{
  "num_hidden_layers": 8,
  "num_key_value_heads": 6,
  "rope_fraction": 0.25,
  "init_std_qkv": 0.0211,
  "init_std_o": 0.00528,
  "batch_tokens": 131072,
  "max_seq_len": 768
}
MLP neurons of a small language model. Each row is named by its layer, matrix (up: input weights) and neuron, and shows model dimensions 288-415. Each number is 128 + 32 x the weight over its row's rms, rounded and kept within 0 to 255.
A block is one neuron, or neurons of one layer that tend to fire together. After each block is what it responds to, as a language model described it from the Wikipedia text at the highest values.

L2.up535 [161 105 215 144  69 105 116  86  72  98 130 114 122 139 132  60 109  77 144 155 158  90  94 143 100 131 159 122 159 134 180 124 126 109 165  69  90 123 162 149 143 100 184 132 152 129 100 135 143  87 172 119  73 127 160 138  99 135 135 146 180 155 154  84 119 138 140 115 118 108 173 127 102 108 119 124 163 105 168 121 159 102 120 209 101  96 160  91 121 137 157 123 124 136 150  97  96 104 110 217 181 173 122  94  93 149 151 121 105 147 134 161 212 142 129 168 144 128 144 124 163 151 139 125 167  96  90  79]
L2.up912 [164 116  79 140  84 136 123 117 102 134 193 108 142 112 173  92 157 137 134 120 162 147 106 126 109 125 123 124 164  96 114 144 118 114 125 154 130 149 178 105  95 124 143  84 179 140  92  89 114 137 132  90  89 167 126 121 184 115 158 138 124 122 144 108 116  98 126 142 153 225 109  88 123 123 144 113 140 154 142 151 175 108 162  58 137 113 122 130 134 131 182 153  84 133 119 101 115 113 140 148 167  93 165 144 105  89 118 178  82 129  51 140 157 128  99 121 138 154 115 172  82 122 151 123 160  99 104 142]
L2.up1035 [110  94 133 118 106 132 102 150 128  84  96 118 101 139  98 118  47 105 117 171 124  75 164  97 190 137 153  54 118  68 147 145 167 188 105 115 156 104 105 151 215 162  94  63 161 184  48 139 151 132 127  76 134 108 114 127  97 156 150  90  56 142  99 141 127 178 132 150 134 165 193 137  98 165 133 106 127 156 143 141 116  67  86 179  96 174 166 119 183  78 103 135 161 155 115 137 181  87 178 106 121 155 122 153 144  91 126 131 175 125 118 137 151 106  69 155  68 151 161 152  99 103 139 137 136 126 143 122]
L2.up1222 [117 151 174 136 120 143 140 162  80 142 128 108  78 155 126 112  74  88 140 130 107 133  61 137  75 103 146 125 144  57 142 107 115 162  97 165  62 113 140  92 109 148 195 170 137 124  74  98 142 109 121  56 108  39 132  63 134 100 170 146 170 126 140 123 130 114 128 112 112 176 174 123 163 138 145 110 167 112 202 133 111 108 187 154 124 150 122 161 127 148  43 168 122 110 176 107 115 189 138 121 148  98 165 159 124 150 123 152 156 122  92  81 121 163 139 194 175 104 138 160 148 126 145 142  79 114  72 139]
L2.up1496 [121 156 150 167 104 126 116 121 154 132 141 142 114 157 110   0 125 127 117  98  79  60 117 159 159 106 190 120 171  85 121 145 138  78 134 164 142  69 132  52 186 164 112 112 161 152  97 135 116  79 127 163 158 164 140  93 126 123 154 128 178  99 146 204 147 150 127  67 163 117 197 142 147 146 172  83 134  97 156 137 149 113 182 158 166  89 149 143 127 104 128 222 156 141  92  89 115  78 116  93 115 138  95 136 120  61  58 160 153 111  99 131 132 145 155 130  59 108 169 171 116 145  79 125  89 123 156 145]
L2.up1708 [167 123 169 158  67 138 111 128 121 150 173 159  97 144   4  53 171  95 133 167 140   0 107 138 104 152 114 126 159  86 188 104 136 127  62 148 123 127 117 145 228 155 156 151 182 145 138 163  85 130 134 102 105 126 124 108 156 127 164 124 110  93 155 102 141  95 166 190 160 163 159 164 163 110 140  96 138 142 155  90 158 148 115 157 164 130 146  93 106 107 110 186 119  44 149  70  80  85 154  96  87 158 126 142 122 175 137  99 190 105 121 205 148 182 151 190 135 115 169 201 168 102 198  48 155 118  82 145]
L2.up2423 [129 160 143 130 111 110 109 143 118  95 159 150 157 131 115  99 174 108 101 109 142  96  87  89 133 147  94 102 129 123 149  89 106  73 121 114 137 143 100  92  46 138 148  83 143 165 135 115 152  98 144 130 121 166 149 119  85 204 129  74 163 156 160 141  43 146 135 149 116 168 115 162 162 174 217  89 151 100 171 134 159  87 209 166 127 132 149 117 133 159 124  41 198 206 140 142 159 103  65  77  95 110  89 123  92 140 107 148 119 130  78 104 125 112 104 128 167 128 164 143 128 126  99  87 122 163  55 114]
L2.up2484 [ 88 200 201 103 182 175 188 141 111  91 110 169 144  94 162 180 132 128 116 163 208 120 121 131 116 156 138 104 109 129 119 100 124 114 111 159  82 184 136 141 123  73 103 151 120 169  66 106 156 119 141 103 144 154 118 103 110 162 135 201 138 131 143 119 134 131 119  86 101 150 173 157 102  98 110 155 215 159 120 163 184 109 127 143  70  80 119  91 117  72 131 115  69 101 157 159 159 115 154 145 190  96 151 155 103 126 185 146 152  75 102 134 255 159 167 116 127 128 110 120 133 121 130 143 124 139 140  75]
Copular and main verbs (was, is, became, also, remained) right after a person's name or he/she in biographies and plot summaries; also separators after person names in cast lists and fight-record tables.

L2.up618 [209 199 111 166 181 111  99 166  86 132 101 165 153 153  77 174 132 107 111  90 157  91 107 147 112 202 115  87  83 127 131 139 122  94 147 125 122 123 158 160 116 158 171 119 165 148  98 140  87 108  23 116 153 131  99 184 134 135  74  27 126  97 116 128 138 135 131 122 136 129 150 105  69  95  70 133 159 121 132 136 158 102 104  94 129 176 134 117 102 182 104 164 122 142 123 119 103 110 118 125 133 113 126 118 151  92 104 102 199 109 117 148 103 106  90 155 104  76 157 191 120 187 172 109 157 143 147 125]
L2.up1087 [ 80 140 123  64 151 159  97 192  96 119 167  85 139 131 161 111 135 144 148 104 168 102  89 163 105  73  95 146 153 143 133 196 132  99 104  28 137 130  86 125 112 120 109 125 135 109  86 154  76 157  15 117 185 149  77 127 179 113 132 156 108 110  89 125  98  75 124 156 106 110  86 156 114  91 175 128 109  90 112 154  90 113 142 127 125 147 164 165 179 154 148 134 155 122 149 132 147 171  84 103 155 132 117 115 118 118  92  78 176 181 114 143  82 130  67  95 167 120  83 130 123 101 123  88 155 140 149 194]
L2.up1163 [137 108 120 128 171 193 103 102  83 106 128  96 122 171 129 144 116 136 158 121 102  68  75 123 154 132  96 140 155 165 149 143  47 186 147 140 123 124 138 137 152 132 138 126 104 119  58 122 104 101 161  98 145  70 137  99 110 169  89 134 115 149 142 133 128 192 189  99 123 135 107  97 112 153 128  65 155 112 118 142 108  81 119 145 104 137 177 128 105  76 206 133 159 117 122 106 135 113 142 122 123  86 113 159 101  81 204 147 130 161 103 160 126 143 130 170 150 158  53 194 131 134 194 166 143 139 144 141]
L2.up1170 [151 151  53 172 124  84  88 105 148 151 140 122 143 190 176 128 153 108 119  81 138 126 185  60 146 121  45  76 131 144 102  63 104 127 131 119 145  99 174 106 133 148 183 101 106 164  84 175  97 156  89 115 127  92 109 171 149  93 195  91 151 157 137 131 134 112 110 130 169 107  84 129 105 151 108  98 169 134 101 128  96 143 112 119 148 118 156 153  97 150 147 125 117 102 154 177 164 203 122 108 170  62 181  63 127 144 112 140 195  59 100 145 129 154  74 191 102 120 161 174 212  96 129  93 172 116  98 120]
L2.up1345 [177 200 119 167 136 118 106 103 132 123  96 177 153 148 172 100 108 168 103 137 146 134 180 150 194 108 135 124 138 123 123 124 102  67 159 115 157 129 119  84 171 134 108 109 154 129 138 206 105 165 140  63 168 137 129 106 124 126 145 123 102 142 187 106 165 153 119 112 119 142 119 118 101  78 133 136 156 153 142 142 115 124 118 130 172 123 147 163 127 134 110 142 166 125 142 115 123 218 153 158 162 155 150 176 165 165 125 128 109 111 103 110 114 115 186 194 138  86 120 191 120  79 185 156 109 118 133  75]
L2.up2329 [ 69 135  68 148 155 118 102 114 120 114 151 131 179 139 143  91 157  65 132 151 136 142 185 100 104 144 105 162  91 115 108 105 118 145 172 108 100 130 165 159 202 200 104 131 135 105 130 156 154 139 104 129 158 166 100 117 180 150  71 143 124 137 103 172  98 154 154 129 107 153 171 176 107 132 144 160 103 146 113 114  67 120 163 139 178 112 124 111  75  70 120 163 137 106 156 119  90 152 146 111 126  57 112  88  94 120 129 133 107 160 164 129 104 142 137 148 141  46 142 152 153  67 129 161 148 158 108 128]
L2.up2909 [ 66 103  87  91 125  52  95 185 104 141 168 139 151 138 187  99  88  85 173 132 157 123  75 188  74  79  77 152 148 158 157 176 116 132 141 104 188 112 156  92 129  98 124 134  97 127 112 112  79 124   0   0 151 136 187 135 160 152 124  62 138 184 120 152  89 132 100 134 151 128  89 135 189 111 174 117 140 118 141  89 142 124 137  89 133 121 159 142  84 176 112 133 131 124 133 152 154 148 121 116 114 154 138 124 134 107 130 148 186 138 104  84 122 121  43 157 129 154  79  88 150 132 134 102 133  66 139 134]
L2.up2944 [ 84 136 108 126 167 106 144 133 117 121 150 190 105 165 133 139 140 116  85 133  65  95 135 163 112  98 160 198  97 159 111 148 114 115  76  63 143 149 112 125 158 125 135 116 113 173 149 139 109  92 107 148 133  85 124 153  94 176 124 137 114 133 144 207 176 137 148  96 151  86 106 152 102 119 129 142  87 187 138 126 129 190 144 120 221 126 101 106 105 162  94 162  84  93 129  39  96 133 191 216  94 133 149 149 140  96 107 116 114 102 125 145  78 102 133 137 116 155 130 121 173 121 124 108 111 157 111 108]
The word of (or do, for) inside multiword proper names such as Institute of Technology and Act of 1988; also mid-name fragments of personal and place names.

L2.up328 [132 183 140 169 125 157 124 187  94  61 121 133 119 141 126 104 110 150 168 192  91 114 138 170 110 106 151 161 112 148 132 112  70  89  68 159 129 149 175 113  74 145  96 144 110 112 157 123 146 162 154 109 116  94  98 193  76 125 159  91 145  81 133  85 118  96 114 165 153 140  97 128 152 120 140  73 120  99  97 150 157 106 104 129 153  86 119  51 115 170  73 126 108 141 135  75 168  71 133 141  89 100  73  88 124 115 114 151 198 151 113 100 157 156 138 170 148  86 103 149 131 104 128 149 123 124 127 143]
L2.up1172 [152 198 120 159  72 114 117 150 109  86 172 162 152 160 140 135 127 104 142 159  98 154 158 132 145 145 167 102 111  97 143  87  96 153 156 118 140 128 118 164 115 135 181 144  91 178 185 100 106  95  80 116 121 187 119 135 155 119 172 121 108 114  91 137 112 147 105  92 129 143 105  81 119 103 128  74 199 151  77 126  96  88 128 110 186 105 116 124  66 123 135 111 139 125 196  93  85  75 108 144  26 122  82 108 163 162 173  93 149  95 148 110 171 132 111 176 137  98 120  98 105 158 124 147 114 134  96 142]
L2.up1287 [142 106 125 143 154 144 143 129 121 165 150 151 130 122 172 115 127 160  99 173  81 102  77  56 161 145 109 126 142 127  97  62 138  65 138 146 212 133  73 137 166 130 111 109  71 124 135 160 136 129 133 184  91 134 126  57 119 191 151 103 123 111 156 104 169 141 104 123  68 141 120 152 158 120 149 152 129 123 184 135  84 147 144  71 193 120  91 128 107 126 171  90  69 106  87  89 106 120 194 114  44 115 147 116  93 190 144 114 127 151 124  63 138 120 121  88 146 145 145 136 176 126 116 132 123 147 112  86]
L2.up1502 [153 144 141 192 110 193 110 113  80  88 125 121 150  83 108 137 124  99 119 183 102 127 183 119 125 176 107 117 123 126 135  86  92 112 105 138 170 129 158 141 121 157 150 132 101 161 107 180 108  78  74 182 174 118 155 164 126  97 137  86  50  78 131 104 134 179 108 182  29 125  97 122 128 157 146 125 172 143 173 120 157  51 162 131 137 164 114 108 131  97 142  99  76 139 148 120 163 135 129 159  87  99  61  93 130 152 183  93 194  95 116  97 161 122 105 114  94  58 178 123 162 132  97 159  74 166 148 117]
L2.up1551 [120 131  87 151 174 177 114 104 135  85 109 119 132 163 110 146  99 112 140 156 109 135  77 117  88 172 168  88 130 100 109 124  89 148 167  88 170 148 131 160  73 108 104 120  99 175 116  74 116  51 149 138 108 182 110 146  92 192  93 109 104 124 185 184 136 172 142 102  88  99 131 120 116  97 127 117 121  57 122 138 129 153  88 125 177  84 124 147 149 111 207  70 132 138 171 144 159  65  90 153  75  84 126 106 157 108 112 158 211  72 158 116  94 144  80  92 135 137 134 124 109 111 121 142 127 169  79 169]
L2.up1566 [164 127 119 127 109 161  83 142  62 146 127 166 200 177 105 143 125 147 135 130  97 127 125 131 122 107 160  86 127 138 143  94  34 126 167 109 128 216 166  66 110 121 100 145 117 144 108 141 102 148 123 139 178 115 194 107 140 103 167  95 144 101 134 200 135  96 107 163 132 108 158 151 120 179 156  92  92 108  84 109 123  77 191 111 145 108 105 165  83 147 146 136 179 155 170 126 171  96 138 144 137 205 139 121 156 135 148 128 138 110 143 172 113  83 165 136 105 100 106 145 107 141 125 138 159 133 155 124]
L2.up1787 [160  92 136 124 106 120  99  97 145 113 107 105 136 147 126 136  76 155 127 146 129  84 154 104 173 130 151 136 108 103  87 154  87 102 142 113 156 153 113 142 136 168 157  95  96  89 152 170 153 150 111 129 115 110 102  90 142 135 125  71 129 135 183 100 133 103  84 143 143  92 165 100 134 128 131  68 115 148 149 132 117  59 194 212 145  94  85 105 106  81 108 123 112 185 134 143 112 143 156 144  79  99 134 119 111 123 121  93 147 109 180  79 142  69  90 125 166 160 137 141 153  75  87 168 140 168 145 115]
L2.up2131 [147 150 115 121 129 134 167 203 116 136 103 102 152  82 105 118 130 104 120 135 131  89  84 155 177  92 119 154 109  95 125 116  73 156 124  99 117 119 108  83 119 138 112 167  96 120 147 124 101 116 147 144 137 117 150 164 126 189 191  89 138 124 128 112 151 140 159 199  64 126 109 159 150 159 171 146 136 164 106  98 163 132 151 174 169 138 117 111 114 121 128  81  84 148 120 100 138  84  99  85  73 129 113 170 110 164 127 109 101  78 113  65 132 131 132 147 140 100 109 146 153  41 105 117 118 193 165 141]
Words in the middle or end of song, album and other multiword titles in lists and tables, e.g. Love Is Like, Made Of, Need You.

L3.up179 [ 93 128 153 168  97 138 154  83 149 101 146 114 103  95 132  63 159  71 125 126 115  93  31 140 155  98 160 120  83 106 179 198 132 193  67 164  45 174 219 177 153 187 102 130 130 163 158 169  93 126 153 141 136 110 157 129 149 174 135 141  76 122  80 139 117  87 150  96 118 101 130 137 149 133 151 150 155 111 155 158 158 143 103 149 118 163 184 165 159 111 116 141 140 112 153  97 168 139  70 100 163  96  88 157  99 156  81 143 165 109 154 150 117 116  82 137  93 135 122 146 121 138 110 110 102  94 166 109]
Words in athlete biographies and stats tables naming positions, contracts or stats, such as yards, re-signed, defender, forward, SG; weaker on other job titles (announcer, translator).

L5.up1297 [ 97 123 157 127 123 105 118  96  86 127 124  66 107  98 192  94 152 122 145 158 162 137  71  72 140  87 122 126  93 121 114 162  93  55 138 128 104 181 122 145 151 100 175 107 182  59 137 133 126 128 138  61 151 124 143 187 140 182  52 147  79 102 106 159 157 147  86 110  59 127 128 166 132 179 125 133 169 176 172  87 118  76 138 119  94 186 132 141 196 112 115 137 196  99 125 122 110 108 175 115 132 145 113 133  55 147 104 124 161 147 137 107 168 114 105  97 130 149 106 106 121  97 101 124 183 102 117  89]
L5.up1344 [ 96 124 114 128 181  59 142  72  73 127 117 135 100 176  94  86 150 183 148 120 135 132 142 172 146  94 148 131  48 167 125 174 132 144 115 170  42 148 143 119 137  95 184 124 121 102 143 172 191 137 122 123 143  71 118 139 121 121 102 117 143 120 120 128 121 103 151 141 154 130  74 119 106 192 139 147  81  75 128 131 132 105 109 111 173 152 107 146 148 147 196 155 107 108 114  78 186 126 130 167 122 105 130 144 170 132 117 153 115 187 159 119 166 140 174 148 145 191 130 191 106 132 133 165 116  91 156 152]
L5.up1535 [157 160 108 155 119 145 122  77  91 121 143 126  85 183 139  63 157 105 137 167  68 168 109 113 124 132 199 155 160 129 135 112 110 138 100  99  91  68 136  89 144 151 125 124 118 125  81 154 154  95 121 121  52 176 114 161 145 151 142  83 151 101 129 110 162 120 195 137 161 119 103 127 116 131 125 147 144  98  81  98 123 116 117 121  73  84 131 128 131 100 108 124 164  95 113 102 163 170 103 147 106 153 137 172  70 144  96 155  80 126 123 134 122 143 151 105 104 163 128  80 163 101 135 114  84 155 173 163]
L5.up1630 [125 147  91 105 155 181 146 130 122 139 147 118  71 123 113  80 147 101 134 148 117 106 108 126 128 140 155  88 124  94 121 201 160  76  80 109 142 139  77 171 106 137 124  88 155 138  91 122 126 112 110 125  82 151 103 122  49 111 132 104 114 142 123  83  70 110 100 143 137 143 129 125 110 125 195 179 113 160 112 151  85  94 139 125 137 138 113 146 129 149 154 164 109 149  70 136 111 129 124 105 170  91  78 158 113 152 100 122 186 180 162  40 123 130 163 198 172 131 126 145  93 100 135 107 206 119  94 124]
L5.up1632 [120 123 117 111 117 121 120 119 110 166 151  55   3  91 111 104 111  74 139 154 133 117  76 113 164 136 107  99  96 129 143 100 122 126 149 178 130 179  61 149 179 147  99 144 121 151 147 128 178 152  44 109 152 130 146 111  70 162  88 118  86 163 181 165 123 120 131 187 105 179 145 140  91 134 148 166 108 138  96 118  94 160 111 157 160 165  84 123 124 153 113 105 128 111  88 115 121 100 165  96 120 110 139 145 146 134 170 132 116 136 129 114 121  87 101 128 145 163 127  97 106  71 164  40 152 123 138 161]
L5.up1709 [ 39 137 133 179 106 132  93 102 125 137 135 142 105  96 105  63 140 132 119  93 132 174 137 148 127 103 131  72 144  58  92  69 147 155 110  76  70 183 149  71 169  85  85 110 165 111 111 132 147 127 126 103 169  91  97 178  69  69 176   0 163 138  85 106 201 117 113 124 100 149 183 153 123 137 134  85 135 153 103 109 118  92  78 114 147 149  85  93 110 153  87 120  82  93 160 131 144  96 119 128  94 143 130 154 110 126 153  90 152 123 104 103 104 202 155 142 129 148 104 101 169 160 156 113 144  49  94 135]
L5.up1882 [ 99 179 124 172 123 120 105 148  95 127 114  70 138 135 145 113 183 183  85 123 144  91 164 122  88 105 156 117  97 134 165 114 149  68 122 145 149 100  64 126  98 190 147 176 151 111 101  90 159 139  34  69 101 196 107 139  95 197 101 148 105 152 144  90  89 108 126 127  84 148 105 149  94 176  75  81 104  46 187 126 125  67 132 127 115 110 134 100 117 105 141  81 124 116 138  90 103 124 135 134 130 107 140  92 181 126  81 101 107 152 181 101 104 152 175  94 106 166 133 164 127 103 144 144  91 129 137 131]
L5.up2431 [183 182 182 102 178 118 144 137 110 133 137 113  58 160 123 108 132 150 112 148  98 131  94 137 107 135 112  83  86 123 123 113 109  81 128 134 131 106 128 158 130  46  91 103  82 136  97 100 161 117  74  70 114 143  65 129  94 118 163 127 119  85 150 109 168  72 150 146 143 133 101 124  93 123 159 131 103  97 159 108 137  90 128 153 180 130  63 107 132 150 149 106 182 112 139 140  72 117 136 131 162 184 136 114 130  97 175  86 141 121 102 116 112 173 161  96 160 134  84 135 118  96 165 154 145  97 159 130]
Words just before a player's role or status in sports biographies, e.g. "played as", "was waived", "came on as a", plus player-name pieces in roster and trade tables.

L5.up478 [185 121 156 113 128  69 162 161 100 190 147 135 123 101 163  98 136 110 138 105 136 131 123 107  89 115 145 148 115 113  88 157  34  77 176  87 121 157 118  86 109 155 112 157 140 128 148 179 162 116 117  99 126 133 123 138 189 129  82 123 185 176 127 132 123 127 162 160  60 125  89 201 146 138 167 116 106 138 134 154  64  71 211 122 147 118 144 145 114  96 137 143 145 159 176 134  94 101 112 180  94 111 124 183 131 139 138 137 121 156 119  84 180 125 148  85 170 101 104 103 170 197 136 161 143 168 118 135]
L5.up677 [131 114 128 146 114 122  90 130 140  61 127  85 161  95 157 103 114 131 121 131 101 145 110  82 110 196 117 154 126 130 168 124 128  72  82 128 109 144 126 119 156 149 108 170 133 157 116 116 122 109  81 109 156 134 179 152 105 135 104  42 171 170 119 142 113 164 145 113  88  37  79 141 177 122 158 126  97 138 133 147 141  63 154 140 182 157 150 176 129 113 115 173 103 187 147 114 170 154 173 156 121 112 103 138 113 131 126 151  94 152 152 130 160 112 163 126 136  91 103 139 152 168 124 148  83 126 116  92]
L5.up832 [124 135 161 106 168 170 115 122 123 159 142 134 156  86 136 120 139 102 147 147 112 108  90  99 168 151 147 126 108 179  72 148  53 124 127 137 141 132 137 146 138 148  79 163 158 156  64 181 130 113 106 142 142 162  84 181 158 163 134  96 124 163 107 123  93 114 117 125 165 115 170  76 139 155 158  64 174 130 132  98 105  91 118  81 157 101 149 138 198 108 140 110 183 118  69 137 142 118 139 178 136 172  82 106 129 116 198 118 143 120 136 174 129 115 156 162 110 133 148  97 107 139 149 152 125 198 115 153]
L5.up1123 [140 120 152 161 107  80 159  93 156 107 190 126  75 133 158 120 173 150 120 173 209  95 105 132 141 140 160 138 134 120 145  86 102 178  59 112 101 150  91 116 127 157  89 139 190 112 145  86 145  76  62 127 207 110  86  80  63  98 180 110 124  73 153 179 131  98 165 152  88 194 150 162  82  54 140 140 155 174 156 195 109 196 137  41 100  68  91 114 118  69 161 139 145 164 141 137 105 108 174 146 124 119 144 138  85 139 117 111 161 151 158  91 123  94 101 114 155 124 147 109 204 174 140 127 138 153 129 137]
L5.up1970 [ 86 173 108 110 133 113 156 127 113 154 126 150 138 164 165 126 109  72  94 121 168 134 130 163 183 154 101 119  67 110 139 169 184 129 123 147 166 154 130  56 128  95 113  80 150 152  97 146 118 133 136 155 130 111 138 164 111 156 178 102  80 103 145 183 122 136 146 156  99 118 156 141 169 131 108  65 136 138  84 156  94 167  76 170 131 109  79 143 175 103  92  85 167 212  32 103 154 149 123  96 153 164 158 126 119 132 125 105 121 138 142 120 152 119 121 133 111  96 129  79 154 181 135 146 118 103 163  69]
L5.up2033 [162 132 141 150  79  90 107  98  96 155 181 150 171 158 145 154 158 165 119 151 109 185  82 138 140 125 135 149 118 118 134 157  93 107 122  91 137  93 129  92 110  99 115 171 228 133  89  96 104 120  80 159 157 108 112 141 150 143 132  68 132  95 108  72  96 154 111 138 104  79 110 159 119  74 151 122 129 159 138  71 141 118 124 123 130  39 150 140 142 168 149 135  98 193 121 176 106 107 104 141 184 109 139 142 109 131 100 120 140 111 141 147 136 114 131 150 143 117 117 175 116 173 142 173 106  90 155  76]
L5.up2305 [129 110 149 122  91 212 132 149  70 137 161 134 197 142 114 123 148  86 150  98 123 126 182 123 158 145 138 144 145 152 119 177  76 165 133 130  77 104  70 177 133 168 133 142 170 136 141 156 151  91 120  75 142  54 172 153 117 169 197 113 100  84 128  57  46 115 184 154  76 140 158 149  89 129 148 104 147 126 165 138  97 153 130 115 116 174 161  84 127 157  91 124 111  99  84 128 100 207 111 121 124  81 115 144  91 158 165  79 137 135 119 127 169 134 105 111 126 137 163 146 142 154 130 135 128 134 129  81]
L5.up2696 [113 154 165 129 103 158 136 139 105 151 126 107 131 132 142  75  61 118 129 166 107 110  80 121 127 142 146  84  83 112 115 147  86 151  65 123 128  90 148 115 113 121 123 149 168  82 130 107 155 147  11 101 166 110  88 138  55 176 155 138 125 137  65 120 107 103 129 161 167 137 137 123 167 106 159  84 117 147 152 158 108  97 151 138 163 119 134 132 189  75 149 126  93 128 114  96 151 144 142 110 128 109  83 118 126 135 117 128  67 121 110 120 183 132 184 152 137 174  85 126 131 125  92 122 145 157 105 101]
First word or word piece of song, album or show titles, often right after an opening quote, e.g. I'm, We've, That's, Ain't; also words just before a title such as released, programme, group.

L5.up883 [ 55 149 127 110 123 105 128 141 130 151 123 187  61 164 157 115 155  99 128 104 149  88  87 121  79 125 116  95 120 111 176 118 117 127  74 124 103 149 151 109 119 154 124 118 165 119  20  98 111 177 121 139 174 110 149 141  95 167 113 139 113 122 153 121 113 159 109  71 155 176 109 181 139 145 138 131  95 143 101 143 114 120 197  99 119 113 146 109 167 101 131 153 105 144 107 149  89 122 185 124 129 124  93  94 118  81 166 119 159  94  92 125 173 144  72 113 147 153 127  87  94  99  73 148 119 128 155 138]
L5.up1518 [123 142 151 131 104 191 172 116 123 145 118 141 111 115  82 160 119 185 163 162  89 126 151 133 104 117  96 126 113 103 119 140 153 113 122 115  89 154 139 135 127 127 105 180 140 156 144 111 123 122 170  70  76 113 162 126  59 176  84 139 156 138 112  92 116 142 136 116 163 128 105 123 150 107 145 153 106 134 134 111 181 179 180 106 149 154 151 107 189  76 134 168 121 128 138 149 118  98 126 139 130 119 138 146 178 131 129 165 143 108  83 141 168 152 109 121 113  81 236 162 123 137 179 111 163 113 112 116]
L5.up1942 [158 138 101  93 135 143 132  87 137 112 158 125  92 137 174 179 164 138 135 148 145 155  81 189  82 143  86  82 182 151 148 132 195 134  54 148 147  80  71  71 126 153 142 105 121 134  94 135 110 179 118 139 140  89 149 127 138 117 117 144 115 153 167  86 141  87 117 130 182 131 166 131 111 106 114 145  74  86 100 161 150 142 167 145  98 159 184 133 165  57 117 130 117 124 121 124 172 101 108  80 170 148 134 130 113 173 163 141 116  97 133  98 191 117 114 128  81 152 182 187 100 139 104 130 165  88 150 176]
L5.up1959 [126 135 101  55  91 130 143  43  45 149 142 113 125 119 101 176 112 135 153 115 141 149 129  63 125  98 121 147  91 138 147 117 179 125 117 129 121 139 141  80 124 100 141 135  91 144  85 127 149 137  87 117 181 122 110  96 138 128 108 157  96 166  84 109  83  82 174 111  81  82 114 130 173 191 119 103 101 138 126 171 110  93 101 162 136 150 160 109  73 135  90 119  84 120 134  93 142 132 109 166 156  94 140 112  98 109 149 122 114 121 105 163 178 129 100 204 118 148 156  86 163 115 168 122 162 123  72 126]
L5.up2247 [116 151 182 151  97 113  91 166  86 164 142 148 103 181  84 131  87  99 174  76  64 115 156  74  95 112 151 150 100 110 154 141 171 117 126 110 124 113  92 133  79  81 129 157 141 126 133 131 131  83  62  62 152 144  96 155 109 141 123  97 120 135 129 113  94  74 133 101  67 136 164 134 131 127 128 160 167 126 110 118  66 168  91 100 123 122 117 103 139 116 121 168  89 107 195 190 102 117 156 170 198 126  72 124  89 170 101 168 164 126 150  80 101 107 103 175  91 117  81  89 139 158 113 128 152 115 127 170]
L5.up2251 [136 123 141 149 111 126 119 137 148  80 181 128 108  99 120 101 106 144 104 140 124 138 165 119 147 127 166 158 144  77 122  94  98  82 120 130  37  74 100 134 145  78 143 114 142 121  86  91 101 158 104  66 163 131  97 186 151 193 145 123 104  78 149 101 133 185  93  87  81 111 171 167 114 153 121 148 103 139 146 128  84 178  98 108 163 101 111 152 134  94 109 150 127 101 124 115 125 135 124 109 121 144 163  69 107  91 161 128 131  98 212 105  86 210  77 190  80 139 150 143 143  96 127 114 144 126 128  78]
L5.up2371 [174 104 147 115 168 129 103 140  79  55  89 181 135  94 165 162 134 167 196 109 157 101 114 173 105 119 132 152 167 180 100 131 128 160  86 125  56 129 125 138 109 107 110 116 155 142 147 134  91 104 108 141 160 127 152  76  73  96 151 192  89  88 151 103 147 101 109 107 108 140  39 100 193 111  87 123  68 142 103 214 143 136 103 130 126 105 146 146 138  81  75 147 119 107 124 158  89 150 120 160 121 135 140  86 111 189  72  94 187  85  87 197 137 182  98 177 151 115 105 226  88 139  94 135 171  92  90 139]
L5.up2532 [ 73  82 127 173 119  75  82 185 163 132 133 184  75 166 156  95 149  96 176  81 106 133 201 138 129 119  55 150  93  74 172 110 152 132 146 162 104 124 143 167 128 169 133 123 166 134 157 131  92 101 119 121 143 202 119 141 131 113 151 105 167  84 114 118  83 132 123  98 117 131 189 145  67 137 117 124 128 163 128 130 100 136 131 123 125 156  71 134  99 131 105 152 115 138 115 105 103 139 116 164 123  54 145  92 127 141 118 128 131 101 137 157  85 154  56 105 154  85  63 235  89 125 157  85 105 142 150  87]
The preposition "on", often in footballer transfer and career passages: "on loan", "on 31 January 2008", "came on as a substitute", sentence-opening "On" before a date; occasionally "in", "to" or "first".

L3.up621 [161 111 159 143 127 160 107 147 140 111 127 195  98 115 122 104 118 180 115  98  81 174 102 110 150 141 128 164  96 155  89 149  57 117 102  97 163 174 142 101  87 106  61 156 131 157 112 129 138  77 139 176 194 186  95 103 178 166 114 108 142 111 138 126 108 112 113  82 139  99 140 167 108 130 146 123 131 121 114 143 117  90  96 152 154 159 137 181 192 143 186 146  89 114 130 126 181  80 103 178 125 156  49 122 157 108 112 137 132  39 139 121 172 135 141 148 128 101  95 123 169 117  93 113 127  99  49  92]
First words of quoted speech, song or work titles, mostly pronouns and contraction endings after an opening quote, such as I, You, 've.

L3.up551 [190  82 133 171 118  81 173  80 114 106 124 161 163 148 116 127 120 106 163  72 134  36  87  74 164 122  96  89 167 102 156 180 197 126 122 162 175 106 143 100  69  78  95 123  89 106 131 148 158 133 164  86 159 146 155 152 146 142 136 148 159 110 108 125  79 114 107  78 107 132  97 191 169 155 124 119 183 130 135 123 102 107 121 143 105 110 104 143 132  52 100  68 122 131 165 152  82 111 163 143 135 119 194 137 115 164  67 128 150 131 131 112 167  87  61 120 119 136 151 163 180 128 132 154 152 120 121 135]
The preposition "on" in running prose, mostly before a date (born on 30 June, died on April 11), also "on loan"/"on penalties"; weaker on hyphens in compounds like non-tenured.